{
  "n_layer": 11,
  "d_model": 192,
  "n_head": 3,
  "n_kv_head": 3,
  "head_dim": 64,
  "d_mlp": 768,
  "vocab_size": 8192,
  "activation": "gelu",
  "norm": "layernorm",
  "norm_place": "pre",
  "norm_eps": 1e-05,
  "positions": "alibi",
  "qk_norm": false,
  "attn_scale": 0.125,
  "bias": "all",
  "tie_embeddings": true,
  "parallel_block": false,
  "init": "uniform",
  "init_std_qkv": 0.0377,
  "init_std_o": 0.0,
  "init_std_up": 0.0377,
  "init_std_down": 0.0,
  "optimizer": "muon_variant",
  "lr": 0.00284,
  "lr_mult_qkv": 0.4,
  "lr_mult_o": 1.61,
  "lr_mult_up": 0.879,
  "lr_mult_down": 0.7,
  "beta1": 0.95,
  "lr_head": 0.00609,
  "grad_clip": 1.0,
  "warmup_steps": 200,
  "schedule": "wsd",
  "decay_fraction": 0.845,
  "decay_shape": "linear",
  "final_lr_fraction": 0.0,
  "batch_tokens": 32768,
  "seq_len": 512,
  "doc_mask": false,
  "train_tokens": 236200000,
  "steps": 7209,
  "dataset": "wikipedia_en"
}
MLP neurons of a small language model. Each row is named by its layer, matrix (up: input weights) and neuron, and shows model dimensions 0-191. Each number is 500 + 50 x the weight over its row's rms, rounded and kept within 0 to 999. Numbers have three digits each.
After each neuron's rows, "fires on" lists the tokens most often at its 100 highest values on Wikipedia text that the model never trained on.

L2.up293:442549475520563536492389519477441564607481511528550637471515472527438504515388463338545485498545546455522572370494460424453456459429595604533478613462512470463512537461416470476432503519469519540512493479499500566505516510548526486450559417535485496505533480555528508483560431553484458502454481474467514542468561419513531508557447540467517511523534497625494489448466459538497452536583506585553466448525549546595477587470456498477527581477441460413401490562478536626460438534576545511467468449496517485472427507527509500496447472599505514471512530438516486445454480594477541535
fires on: " |", "d", " few", "able", "ious", " more"

L8.up489:385514556502512513482542508504549518460602507435470498501608546467563484526422580555491425532529521496404581396470521420455443482419562537588461525383495595488566558482467462545397477422457489448524413539393548533512424478494503547430575499492543514451425421536503454466589502523515546488490538559497494445501509412488454489540591621559530436481515410479540498499404491492556492472591469582472444575437499464467434471520518483611485563436490501535490456534511490500535531509554552518537518530511564445395533457484546543480474566489507490524488513469464521443580467447436524520
fires on: ",", " of", " is", " are", " and", "0"

L5.up622:447669474496560533570443449467480485570548455498524467489506589479512495395545523513448521496470571504437509563507473392477488390511505499492516467453491543468513562435604511493443399488582499507517565488459514502507431497408483396495553502483518481448548481475588563451605530471467576479509481561486515530484509402552588525540475531533412552543493574521517518480448588483561459500460428518513466541526449437454577612545429468522464451435427528437478485446493434491517443543550523447576501468514491564442427506473536565529463472450489481610576452582509520562495496406503403542
fires on: "le", " of", "clo", "lo", "th", "we"

L8.up282:526543442475582458497468443400439546427570459374496471520591487435525542505437530523546495529480469489461571525417404419500471460450510475453504550412463524514456505588555559452516497444489426540491442451568465519504543472532549570513556484500538576486550543596472514444441420557483527521579519504437468516549474439520537501596548497528458553471515453492440464554422484446566542448551515390501631559635506450432538524473459478501427485434451414502526591474465507491572483539508536464545554504556513539468538513425562385517501476550453561477453476594510476417515566516447502475
fires on: " ", "fi", " Vi"

L2.up243:488604441531500569498557455546552530465511581434507461455512683460606468429558449498543506475503513488448455473476545479479585484519534478495520574484461413479439553462420451531536571431446549431598531513454449411433524463507497518410571441484555509444386483521528424541441502509501468462478535488522462516537518542508467450573418467486514435555411465459509544534545443538486563467477408486504544477551458527460515407579576487542577430410493487514496550530549499436537531398526534471610501552567468480516487385453514481469475584579529462430514514530507502537537462554470490433
fires on: ".", " word", " of", " by"

L4.up731:432456571543525556477533485547494430523577452453527484560510541573460420540495520550512621482525544454442605465395531407485511535537404476547374518538531601466530550544544572547557455452567553529477488551578487482454440459440542530446441618497545553459374543494515469555524525488509475427490450535497531478483438477572565470434451511494469637472470547497531584486545572462492516518474513486452472491600391398397575513475489518486486500509450542436505549451471539477578561531450493497439539494507514480503539520511477522413438556468447448482495495529502460472563454450498462610
fires on: "\n", ".", "le"

L5.up501:464501523561553509524433579513522499468460459518514622542564496547508514419425480562503442452526544389564538407509490507522448514459646505585472433436530562467543512579428603516527608479520507480482475470539425428494427398495513501502557540443508591519423496462459562516552453543510478450544440482543468464477454561574467481370394489502552437568525467426549471433440540570460518482558447563522462461485474444481480475434503547451475518524553485491462534470451404432492534533460521415478510564439462432461512605488518600487472486552407511544518556463454521488525458478547547548
fires on: ")", "0", "."

L4.up169:488487579539487497488459478465500481418476477501571472539549556470432496549501513400510475530508498590525443421523493531495525460470477514472566542480514541397497560586425573500548477495474511411468612470503566479395438511565566486540517487421604517456458595540471469503552490400549545526531546526534561562511502496451580490499569536459493505382441452526495555433571479484576430531538509503564462494426585517459474495511540535521479492525543449486493472473476517536456601611501446511446434463540569485563573513451495595518428423588438472389570498357481500485532451549427579474
fires on: "1", ",", "an", "n", "ana", "ing"

L8.up534:540521476591453530431504456389532440530548443550502568459502439509570394419483484449499516468468525525464451475517486482549477506541495528636512471397416521433585473513422507504456421522573532509474583488479452464485515508506619478456553532508542582435494593530517576454595465528540463433511518495524494559467505452491467549448464414520462403496525422439405536562484418501497544510371472399581473578456482519589458505512484548513465492513471520485501402556491578488475516610484455559509501507498500496501452511479511571402477523561457510461552458478599470569480483582504608505
fires on: " \"", " “", ",", "1", "L"

L8.up305:527533584510585487516472418460508502615524403479448507514451476493540581485414490375523504549560463449370487496537552478532576529479480547551598502510467583524530545481463558564489480564484509564521483477510512483493557611412432491388547569478526498405445499551521525514619504444562495451558544490528438525547413510426451464516469503505513450438540440512517394474462514439563463466367467500519499550519532560542448477465449438529498486495475508462543495517591531487508479519488524613464487507462614567467528474542542368388496447508529556486473469513477531543438535495440429481
fires on: " ", "\n", " T", " was", " the"

L2.up271:402518529461470478498538536481599600536453456466477443475550493394531553438533523521546509445536427493473533372379525493478525497497483505533498557481579539500534524454527482490451397443525493582458517610444509577464578565575544452494444524568541532491530475504532440451475472518444542464449554546459526446491477494564479531427503468485587485384558459459435498458481447585528537567536571575515488528532502502561367512550493548532549553444606522468445475546483501542480454536451469531499522587538429460374542566480427464467548532484571598534499458462555577461509580444564505484
fires on: ",", " and", " that", ".", " (", "-"

L4.up501:533560506489541543406473460535513521472526442509427435494482569472506481515510425528504571576509570506496546534435451401427453512551571412462464476513488555437517595532498562488514467582510481529559443533541477570445567553493483453476477495559512531536550475478468542486615453562477480463462500549499438535581447558489430481526488500462414404516518509536433450550510460473605470411492559458599562495490480587409560472398497493431515510501459485483603546377466467491592527540424465491506515499518517545436535577381365479535558411558561436512537500517431475490520599503459518482
fires on: " "

L2.up467:573477431504585493529679531428543529529559528587596547450487487508422504552443494389515510438472446432432473459409641488513422471490540440506546473547511571479502553519460488570441509551514499476512504572537560465535431484476481475541510518531430474498532498524567467469515507525524428482499528517427478505436497573484476531503505557555508455445508482620493445444453420430601467533589500508537426529581528508516477463447470542430513458597491507527517529482468495554504471599499578543428500432556445451490526492511497576464510633527587543491452591490443588530467490534431521422
fires on: " November", " August", " December", " September", " ", " October"

L4.up286:461540494492459562572533570392499462472531488553458526530504467528520535550411518402539483527499536501459491464390560524537424557605434573442513569541595556471609442453495504506567595549446541477458410468542522529504535486441484450470493554554565485501437565563430480561462436575449543619524505476488505471554485524543450505511397520468527550510421519519386483479466531504456457577593474517451450451444468531489495515479422441454533524496483416535479417549504482480560515576539455595398425425477512466463413529504510496608499468574598510530492453492529428504488521464573457513
fires on: "'", "the", "-", "out", " new", " premier"

L4.up456:501462452569541449480493513548597548586515528439564528573533410497526543444494469467521497556524519440459489443457594465552414492483497446514480477544417472402478561507420428512520545497513501495376492518593481544557509532554549560414535511519474532490412540559435533563414492596461458539469542470465472427536609476514521317394523564473446498506533481503574492453484506576398423520502403504475425517424504582555531491533458548532437429547478450491461510497420401535531533511493471523564445488594532475525444566490488511548464510453504489569520563478495470486443508436459499447
fires on: "s", ".", "ic", "5"

L2.up296:520507510477501514525484546527513545632432341472505602582612415519552484477562500451541531538466471433465456470438485497503482451483570532606503483469494462539498464487509501476469515387507592550518563505516543572474488553477467532531510457499493470572419504575587510469456451459482368463429531478517531547510551551535515437541483572594359433439496509510421474483450587502563536559510541591517515521468497506424425582538577466491513473480467452423409532390448505566465529580472573428464503473471470547462500478496521497478459461566441439510552442521470546515561502578443508506
fires on: " |", "0", " between", "d", "n", "ed"

L4.up110:500476472435575501440411535523502515453517443454482495467609471541523543508556473476585471535489588491481522519482502462468549486497513623512471586481474389434416540435572537410501473497440529490518529529516441510559474483561566447394609499534443533549523487591451574479430572466539383459490435524425518513500570448504444554570461544545454481510480493563523537459416552520506525558529495566438464570533441500495476570409497463589477565503440419482465478567598528518448506487401453598554493533527550558504502408508511520375542482523507533543499453575413420519500477500425478484
fires on: "ly", "ed", "d", " |"

L5.up480:522444449519503488461433521487521443515506492485529590536574593473580511513514441486470462509563423551516445492527548545475397624418562440534571423477522638507560488551497578494499536507544612507457469459520480429498528552530581472554489518543527413488504487511479528461443504583420398487506504471456431486535534490494461479529452527518535382503528486541548485474602499576507517525440470489484503562487481453453394454492411530413463422564408494435544481447521436486494537480430419524574588493546534502518516476499612548546556634536482462435507504487464616435515449464511499441
fires on: ")", "}", ".", "0", "]", " "

L8.up348:530577492535511525483552491448435481522420540579548442483489489532502526532511571475518491621447427466433462483533560435466530457547474406470590546431525500462468436528512559541447475535495578483429462544489532475494527526438499479581559547451561432455459604521458493542589475517521549520506535505484381488548396603445478467508599556505438438496469449546407456461420507606594464534475549465492486461499490509479420456458499548440533595550489484508486541533498486471485464561517569471507469447513497564470493536578464511478509470541394556466504577517406444417529442651574457408
fires on: " ", " Total"

L5.up424:439396459495507518458516575418501573501533528548483471512582486555519542546486470618478424464422450464485512546515581433470450467403491558489609556565486510453490512437493533445465474552553443584611531446421546521583552506471569465455486507523538527515464539532500454503507513489393532388550541502432474441468505548481392603477523496564568500514431491495626481452537456576521488514529535564463491594503453555485579433490444499542500481472450494549550372558458493484419370480559474513514476462561490532472487493505504537423567568519594422478442572544481482504547521536478491506
fires on: "ly", ",", "0", " first", " other"

L5.up616:528553591492543521471577500444418443574567588514457585492498503489431466530473445549466578439547509436465502431534515472507504499430411482537467516529495497486451560487485585541454441556486567437467530357473476522482560478382451517498531504535497381549508521390502570486451510440494599495600529525535457606465488481420521437472497534506476375451477485518542478420467498483454462473434475605464501633553505490494523496468496520480554524448480543493466548477624473524424446434512436545557588442511500471537489559556446513457475568567486518503493438533514587539487474539463605450
fires on: "d", " D", "w", "l", "h", "ch"

L5.up315:547557518434422462525463398508485505514507489508504506495506507478438531544455424429499458455528490498606495548462475432554431357424488521472569426513448525516484519570533442441546547521451528450532468452431421521453500478503554532448466511458437506500588519537552524456425519481499530470555557474486518579480508534450481552532494508604476528463583543517456461597529522453494466465516511588392432502517591502513523524573523394464491471487443511435462481476597479467587551499439441418481452430455475463514491450412485606529454408489443593532537564590440572390519621501483563459
fires on: "\n", " ", "il", " de"

L4.up736:509535493537587562544455468437421493446528528529497487445535499425513493644474547534567428451437370510500563475479444509528571479470498498508413584525448565444381457494493562486441440440527522513519583575518513485477489503457467454497517536521513444535544446480496576489484500432562480470343536568486408523588538544515511529521481433506600396504459551445544450590446477429458560469487612432455511480579471533431491560442436577465517484567474461620585516475475512478518525575505479499546637485497455465479525503456522442429518469540551488472473477530521540508570483535498525474
fires on: "ed", "n", " as", " in", "f", " "

L2.up649:446451462493502540510487462526519484456497456550486473441601565521580441488475484550438551484549595484412519454428534531448454436473492503485516551386538562439560502513435483525509476461455491469499466483413452479583490455498502503511555506606560401436510490434510390448512534479591448503475531481551507474484455482531404450541540441404515490497504530469539524573505526444542568452477531499583474473449450463503485523478479567620576485416556511424436511520497439487521512455512540521544545519549500540437558458585530528405550687568607542457487491529439499426435504563599533581
fires on: ",", " And", " In", " /", " (", "In"

L4.up534:417486430487570593491568386469520548593520526589517487576470508517512521491448404459544579414512504521409475423583441460408469529525526491472527468549502469466534548499495546568604524462611551555528557626459540541446520437491492422437521399494361561472437555553497526504453521509466533543544564504563416498537440513492522509542535493493499490513461468459537471491520445559451485407472475514495386464487527512501510518567535477507505498418512506529497435529461531482533521500416396425608458621543481438545530530451512567491426529534439524506519511592471569537516485514466578510
fires on: ".", " and", "in", " of", "i"

L2.up84:573503494462517416459441494515458509474586588498436504516561418528470393571442554507564490440499547518557487480501479400494557594513447509562463588460531508418426414471541567589470404449420454435466413471517391546531536602490496492479500506532600460456588566583423454500598480550526472539476519459460494477515491611448459556467560478520455537512438495467503503550571484433527482457482582517511463529521449441558478491513469587558505570540451559424495542415424519505571531505502535455505590452460440445485472496614477508521455556437538502536524517434478483443447533522547498444
fires on: " of", " on", " at", " from", " ", "0"

L4.up112:524484580549581610497552539484424540588440524430487568493531547517520468440511470474475575510518449486508577503425577448512511455406451560499467465542448620452438541515532485550451420538544574442499473448499528523472444480415517409501518517482590455495486460373601532484571470414550502485536456536455491508545505403451465454535519482455413491423468488519583543441410515524427473597516503448552490531540465558472552447487433501471503506531554515570418460470439481566406485519456511514547522467500430559430517444519515639447491432500549471515520556590484537433445454518557567497
fires on: "s", "n", "h", "sh", "w", "th"

L8.up16:416503463521472501474492472578476498488563491456503514497506434636522482456491462578445528467403584471493487537592576589511438452386561447587535529469472551492435496423556523495531577490469522471443600492540464555525568508441454542472517496426438489514404528544461441465478525494503594544503416550550430466447505538493572455429452542467425460533483479562608521423445616559540524535460465568542439521558549502583494456615497426399499564429482516544461599462546500516549472498484508500409500517461473472510499520516526578529528433542465550542506529471439428484437495491518440415
fires on: ".", "-", "\n", "lu", "%", "s"